config.yaml
d_model: 384
activation: "swiglu"
rope_base: 89700.0
init_std_o: 0.00561
lr_mult_o: 3.0
final_lr_fraction: 0.0
seq_len: 256
doc_mask: false
MLP neurons of a small language model. Each row is named by its layer, matrix (gate and up: input weights; down: output weights) and neuron, and shows model dimensions 176-303. Each number is 500 + 50 x the weight over its row's rms, rounded and kept within 0 to 999. Numbers have three digits each. A neuron's up and down rows have the sign that makes its largest values positive.
Before each neuron's rows, "fires before" lists the tokens most often just after its 100 highest values on Wikipedia text that the model never trained on.

fires before: " the", " his", " in", " to", " at", " with"
L9.gate50:406454537513446448451530474466514398469565513435481516432453517512467568532528533520518416483543464507526529445456567479430486484462558549524559505623508437579549551476514543539495511434529479481552475520460494504441552536509457513522452521502540459507488496613523504535556527416587538495536603509469490494617426405505448482490473585510496536565395497551487515458445533521550549507584
L9.up50:472494429524457534522473478504404514536428521453486535458363472412443532560482517562583405547465592476538530498482449587489555543415477556555416499543513535537545475437550448490484554522484438512534387515549544546361531537499462597491534502548509578480458516547547528563524515399533547523518654425383597465508544491482448504512524524522565539479444451493508451541452442526585469547510
L9.down50:490523430532492498486495468475570421530513526458458453460495555399507488505465495522479529502522427511452462484523564469410518491403539497532495497535490459540509542515462610507405452436461469487404464509470530518490597439478451450516497448611464540414399424557568498605530470532470530554503463477469428461555500533527523520496514517472514505520430479587543492529435572472531483425452

fires before: " to"
L12.gate235:538527432478466413446414460522455471503569538522574517537478472492461451442543456400417434428490477499470421407520492571502596496402504574516462547494472544583480429466403547584554507489544478450487417479451432541443497458540433415478418506521571516421541465557595493610631447573490507520559555559411457511465524503488433510465613511405425468474513448489540519599561516544587468578448
L12.up235:524503482481519543472476632526538560484557411422538550512484530481550542479511508526480449535454456517572572512542419462512413532493497518510457591450485506613558531524498496572538490411474462487478461511541508445497418470558466452493490533488428488509481518493488580522495494470479454498563538435526493507443551514460501495351451467542461489459547534560519500387417575581501495467508
L12.down235:459503537493430452488468518518463449539507586543509555563449526514507473440495397479409519635501546572500439519531559542527526398548473558425432498487518466568486507520462585474490448400585516447498477496452491474480532432544476566449406410526461426529464498387493497452578452498533597460494474432440543444484519528417510537468471511477488503492532510532545492398559513517595407503533

fires before: "s", "es"
L9.gate368:532541566434568506359611516541621462463523552519560505540465521571498525501576522564469603544557483487513470496482496496472432474562392415447496522495525537494532444446487490558473412425522627467570533414479534458516483609565531585513540539516544468540427447405483458422595447543547645524541499612528653517546422545390493487506486514470435601560462415538467458469504531475428480494517
L9.up368:505589499416434501454433441448476486544522513514544553387448382500530549526468477579512546517504440504500551424546386486444507557588492438513496553535459436483473521499503452475518417499507540438575553502525606523496558405456508490402546554470501507458467575473405454424546510462510476553402469511442508531559527481540561570413446477484657501541533548493543484396487468589444473494491
L9.down368:542495585515536471532541429497510553438503462518509376524629584421552615487532586459506497425427512461507511451525480520506494373518449537550462431483535529586447552468518495499456519496478493533494523547525558552506450565467480467527517428520473488527534531471611586518538541560560583477578534438441566506420618497481570512469556640474487499526456546417486566502519495541545583554429

fires before: "t", "a", "|", "an", "stan", "th"
L10.gate777:463467495557486481554485450501515403551507463547456486519562391565485480511588477579533522476491505537473388441493506441448548542525566513505524471459433519476542551468451484476533525412579436565488490439450515493470579590549510550507577540454577563464453440523560450474488426464540453578495516494488455486499460465547627435563549483487423588570486551521491532474452515461481452588476
L10.up777:503451530597526447454527470427549567571426487595512557439484548472517434502552518559494510519528594477534492537500485508459482473542516439499510546483491546485500433563576549534469556569593518358502485485582439557469535513557506540484453530442520507515490484470552520365576498449570535481505566533509563495498504512445446478532477484424510519511587567448479474487530468405565468526570
L10.down777:486501581512578409456494495540534603497526448596453454479484562506514468535491421617500591486561518461458409520510465513404477472484561513402453491504515496519476505534528343528484540397507540444480446401486413514558625431549479430508429555508523461483500548466515469394523480532494546383506593480513545581492492528419502494524438428460380458518527436535476507476522531479462536465538

fires before: "c", "a", "an", "ca", "e"
L12.gate308:516600466517504537415465480448468527509481498536471424577508534528474432485541485530495500501501574583517588497546498561538514544503391417486452535470480502552543638474467468500537475500604439519457562406547448533547430546532512585584470527481513440558483486474568531431555492553583473599466490503530460592478502484492540485485487578436520567619454606451538560491573449541516532558527
L12.up308:472411576493494453480466485515393504461439527449491527565564453480499464536566638501540538467532534457510414475615505504482548431555422461412479499456450433482514560459538510484628456442547533463482468456451450554609532494472458490502509572498552498474495542460532522472609444488498556501527450531532418545543480543548553435526521547460458523518544445516528578480566485450533587453533
L12.down308:423456518600460456416575426474517503559501454445510435459475551436491488574442503454477541568512535535505472507413505475434457559578453470474561540460476516436539495525470491508534496476551494480543564499455515464546492567500540547371504490534445500437525476480475538475569408596466552605609536504562468439522503475525449540546483581496478610496482444530586505446415484489442488559531

fires before: ":", " \"", ",", " that"
L11.gate576:550472511545546546588453382572517568523519582394517506580509531605542464445506527465484455569516583474498440573471450477581482502499485550549460441524492410552510497492465473518500517525523505471552529548535431513491598621487449547479425620545412547564483497512468586577566484469471526596478502505550487427525541521351525433515442497526485534469487572478565472537511448529460436486543
L11.up576:550543426499538579507466401470582628561476514473431516471463483538544462518435483448457519502469498485497506521447519405528502561454343511523498525520484447562371459501522476436475548556563516452457512541568516453547509626428463506602570500491495492465435453583604541464441532489462493413534514500509557534483436467501560487389473517530479513517506472509450460435486383549526592557466
L11.down576:591509494450516561571436416592553534552484533594513518506486521497484448551466543507540483452494531592522586464494527442455449462516419487418453482438432491511455554483490411499433503509561474564552515552621503523540519485475524553532525509470543513526547503524466561541502550499466581539433571555432490518455473548512592449459444479569507532384551621554498512617460515514461507510467

fires before: " |", " of", ".", "s"
L11.gate100:447459412539514455443571479503519423470531449518569434473517457448414537430510427452615448504500482500558521634442548466603482525561501483437548498497452457496518612565531489501520441534481470505517482503497432499457485464454560568436533439480497536483499549593435476461477424441521541436586513518523449475551525507479453490578426453570526510523537576449513355383608507532529523536538
L11.up100:495507348473418385588501474533485495543476439559533485504447485519496493412563527549454462554485445472533548517506425563362523443539525534491551591530498553540566501407443517519525568483509523446513568559530509465403561461508424571419587531545503456470425578446501437442444526479491548536433526569517488535480403545508463502534528537442470469525542476420410493445439496478526545574442
L11.down100:568600453472481452475572495408480521399438516535582454429458577558569442512549481492501434541543444461511446553522501449460486511496557471512508561435450553501389450445589505507539456557473562489505437603514618535471526488508496459454589517442576541520388497468518412501518478547587470509496461514488507526541487435501466508456536508468563452449497480571619587403431517526525527523405

fires before: ":", "'", ".", " of", " degree"
L11.gate275:513462562429445422509540497415514586476485537482421534381555510579534523404539483537485471445526616514501564521429451539557564511517477420644442440520455417537460484504642551471508477478495459565497496538510425509502488456505490498555525491400477578569514532590534510564481501428488398512583449510530507574514526464492386538473568528493541453534479511505462510465483587481478523525485
L11.up275:446553475561462383492536365548480439525547568513472400467626554553492440461557408501428461499428483415470450536366525555460589548458497454584439492458529460474483466570422492379523594439463565530461592584489417492515539514500424492547445472437492430459500529472419476540506524496552479585598509539569504562427472565525584497404441530486479486533587515539455558505519490448411560493370
L11.down275:461519599505480559582512479525525479530607620474457499538476458539522518490553484489511469466496505442488529542415534461465464506466540491490506580530524522523504481419414416464515467506370494504536445468510529486494429523537467535489517476540424491513498420419424567423403468515551445585507579478454490507511565456419532540487427468559501571494491467510490502549431491394493537492503

fires before: " to", " on", " with"
L10.gate509:531564488540460561463403568533482503548590613519559448523522541543497557397519497460503468581443483423586547535521502548487488606458400515557497530550530483528529499392527441509457436509449490395428414555410492498514497510452620513602445435500554548404444457496482526433457589528509476508521458482469485622536464501456591531453457572465505504528464498455414563500542565557427484508542
L10.up509:441551453534477557452541576496469500445611536464517519523425492513498472465498557515450471415433430418508572469615489461541543468429436495476483541513510524513502477453508543577416448477485507483582513540571448440525551492475557415552547461484464475494491431543524537428472507523596548470401546353468524587548486444524496504503542545557482504545499414460442507421431576451448501513424
L10.down509:473481498519549512615488467531586434489589544364542504518578569539462442443373476403521513549459459505425496445473506558498476453492433493494463533477418494533505547441554506549451444489554528561501582474498487444558524468609528438558521387530527507540513397494572523457519454488499462508510481470504541574473531583549580504505478579487533469561522531423453507579470495481457481492510

fires before: "ng", "st", "c", "g", "es", "t"
L11.gate582:502536493550474474483491499427430590472462426456495472473502541465529560466473481478516501568537568553446518384516366529506506446567513523475418544419537556487428500475507482501497452473521455442486475383463537464514622529564574494515537451497481565538479457565536533616543375459450507452576450440523401523467597469524508532560516487483509520586510464488497406513558419517494441538479
L11.up582:485467466582456449524495469476572553426504504499498433614548569512534584436464504476554530506552375492515436450557526547487495585551492501454477446552490550459475532540362407526417445504549419475604421461572525531496540437563520480495507531494518543557448405536563555440568482508545534480435480544533400560478472485464481491547416518554603538495558475533468589549512459465529499572460
L11.down582:445492507531525547502515493488487522527497544544487483498413537546479422500519535494596491504520555535392468477462455524481436610544505418478527457522498504489509537593429522476471553545571500483533489456544555446518533505408450556507411409484629497529486546434570539430460431535514537419560509541538382540567474469530665586509511515420453517565527480535512509512477532406480464447404

fires before: "e", "es"
L12.gate265:434496498491505500450539428507407482491478478528445466429550428538557428414418452472488499471502474509465476429550504512378488425511551460579492492446512481505590514551546451541528475456501487526392470575559484502513447451521496559511440398364518491404525494386486545493510477549458558453475457533565475485549569491447427405486526466441467548504408458451437496452573482487493497553439
L12.up265:548447583469480489492522554558405482462652613639553506471610538485511395448582471458588488418511518476504547554541541540445532483501557555507530535452521467416514570424483490489567451580478476544496519564508517531498616464533440460494504468570528466588427446541469569444536452542493490453537521557474495512497522492492488475514527538476521425527444506443437609601486409473574514580559
L12.down265:402469483545454444585545469516487422479402505551527565491532562405568436563545509485590434506523426551450512477557449471459500527462545560446549593476538525589491487490591509494445536457438540409567527508577562515493460523576528511576472494495463373495437512485509470427536458522505542497454497513511516557493501494455558518607497484559458461452510526472422484440475513486590544560549

fires before: ",", " the"
L4.gate15:536605500445418498417512551528457448489418500504478505485474432576410527483595469547565540405499493513480523593461484516582474504518572429481440508551528538509452503469530589552507516451533574585490466518523461439476490526453508543442403546482469525469409507462569435456403476463473431479526471528436430458488538483578552434492464535505571507574546481569530521475434512523436428515533
L4.up15:500499481500377492509522494459470425496541458452494404506497453569439502576519467445463475459552465469580516434463425446455503504522530437521480510367567586437501494593545506575453546529493497533517437460499567499342514603483508576539446441520372541512497518446560470393513494433477432541540507531429553540455509535534551520511459508538514521510469554527595507502522490506389450503486
L4.down15:483538462382507511440525420463523437614541605466459463519541543473510508504579518507524533414501505599461481395459611495608498488466449497537531531600493552555474515548463547445469511507471529523578470546519512462524558440441460474477508525522453481435527499428544494430440557459459483354398546513555456555609479463430525535465488571369523516525446502565492484605483483522529405501483

fires before: " |", ";", "%", ":", " of", " from"
L12.gate269:545476457482419519544598480468555532444479430548521549469545487470391521420504438440397580449521537450529511470437480526552512524494490536468446555467477529548435578533505480528507480482505469466522540343449407543528499411517457499508551577478524508510529531526497578463516478463463490455481572534464467419474557508462564460586431518512550507576545546462463496494492538508437473415573
L12.up269:501493533573484542515556452472574594516526462509493531602573475558565528559423478555435478476442577417500529485569433493420468454566414652500530402513523407485555530473428562546468449438533481510458516450536514557456515579503534507475539466556476494516468458527592478432507525512486438571518508435492432588509473469434447464457393434558517508573439449518469595415488554536532526476427
L12.down269:540515434478424538479476431532436507489471488476512563570558412529453501417472501535518548507557495486608578495537434566515532534496570461476543514516447419479557460486454503515555447478518503507611544440499480488552574579531508525497555541470475558560577549507564537493537486476481463487529449431423505500434458527384506503567523491472507505435565356468552644531508486537504534489458

fires before: "e", "ed", "ing", "es", "s", "al"
L10.gate414:563526527436447452576529418520475516489538450450469488584538568608484447505526575535458521481498549548466494493431435487446559483522490473495540481603436494387526423410480551507431534486556479505449516522510557533508494566478524474471446432545416486557530564370492481489460545536529534495472468608523560523436613505448464457488434564420581470531484521510531468504539487528486550494570
L10.up414:467519492472447554461503542453418475550499598467412495413439558526488501483411479531496508481545516527485486550555568538484468585574417522400446519512419520590552560501528544478543453510530410507459596508480590551558567505519563505465544456498462525468527471496497436609456556559612562519455483530446398539416546471537416476569441470474557554506594454524517507517488559486589488481525
L10.down414:471549488388391449487501522487488449411476488500489488410509494399438420530457480549427512514526463497526470484519409518488509520541478509527541415406454433544487489542551580510612511482489417477476582523468530478582510480576431555483560478510535528489429425534483542496473513575548444452557460529424477517517547458460506521468496531523522553539475468481456587510559469475509463519516

fires before: ",", " he"
L6.gate210:490522506509478498498498520498550516447400483504458525474468419412439494528513503403437439586450384497535468512496509504475513507492532414491433534445516550582428490471524433437503550485438557586513422510453628609492446479480455549420416501435413572417480503433425451476436400523478445499538433566528499539394560659453498517525469454440505523510467481524488473519475455490561508535441
L6.up210:488518522543459650500483533471470474441533500432495445462454503479460508557487499494501441579496511380564496408378593479564575418563612466516397477525589471465447555446569529485484502496467501455426443545525560446506516528437456532520439481450446422462516543554528474523477407540483469435513419517485510555499478599518546555466469469465535452537526555502501462498466491550483635622369
L6.down210:455490549502604481542544607526475480567469587520505443584427507492424521530565456528521506526464440504464523517493556468512540403459460494459553503528482504428545545427507500459436535471476533483540501546515559583452478576598419502428397537452522539478465460429389559470452518462518491535429540516532416607457535569470526528511485505518527512488500576516487495474522521654593437505575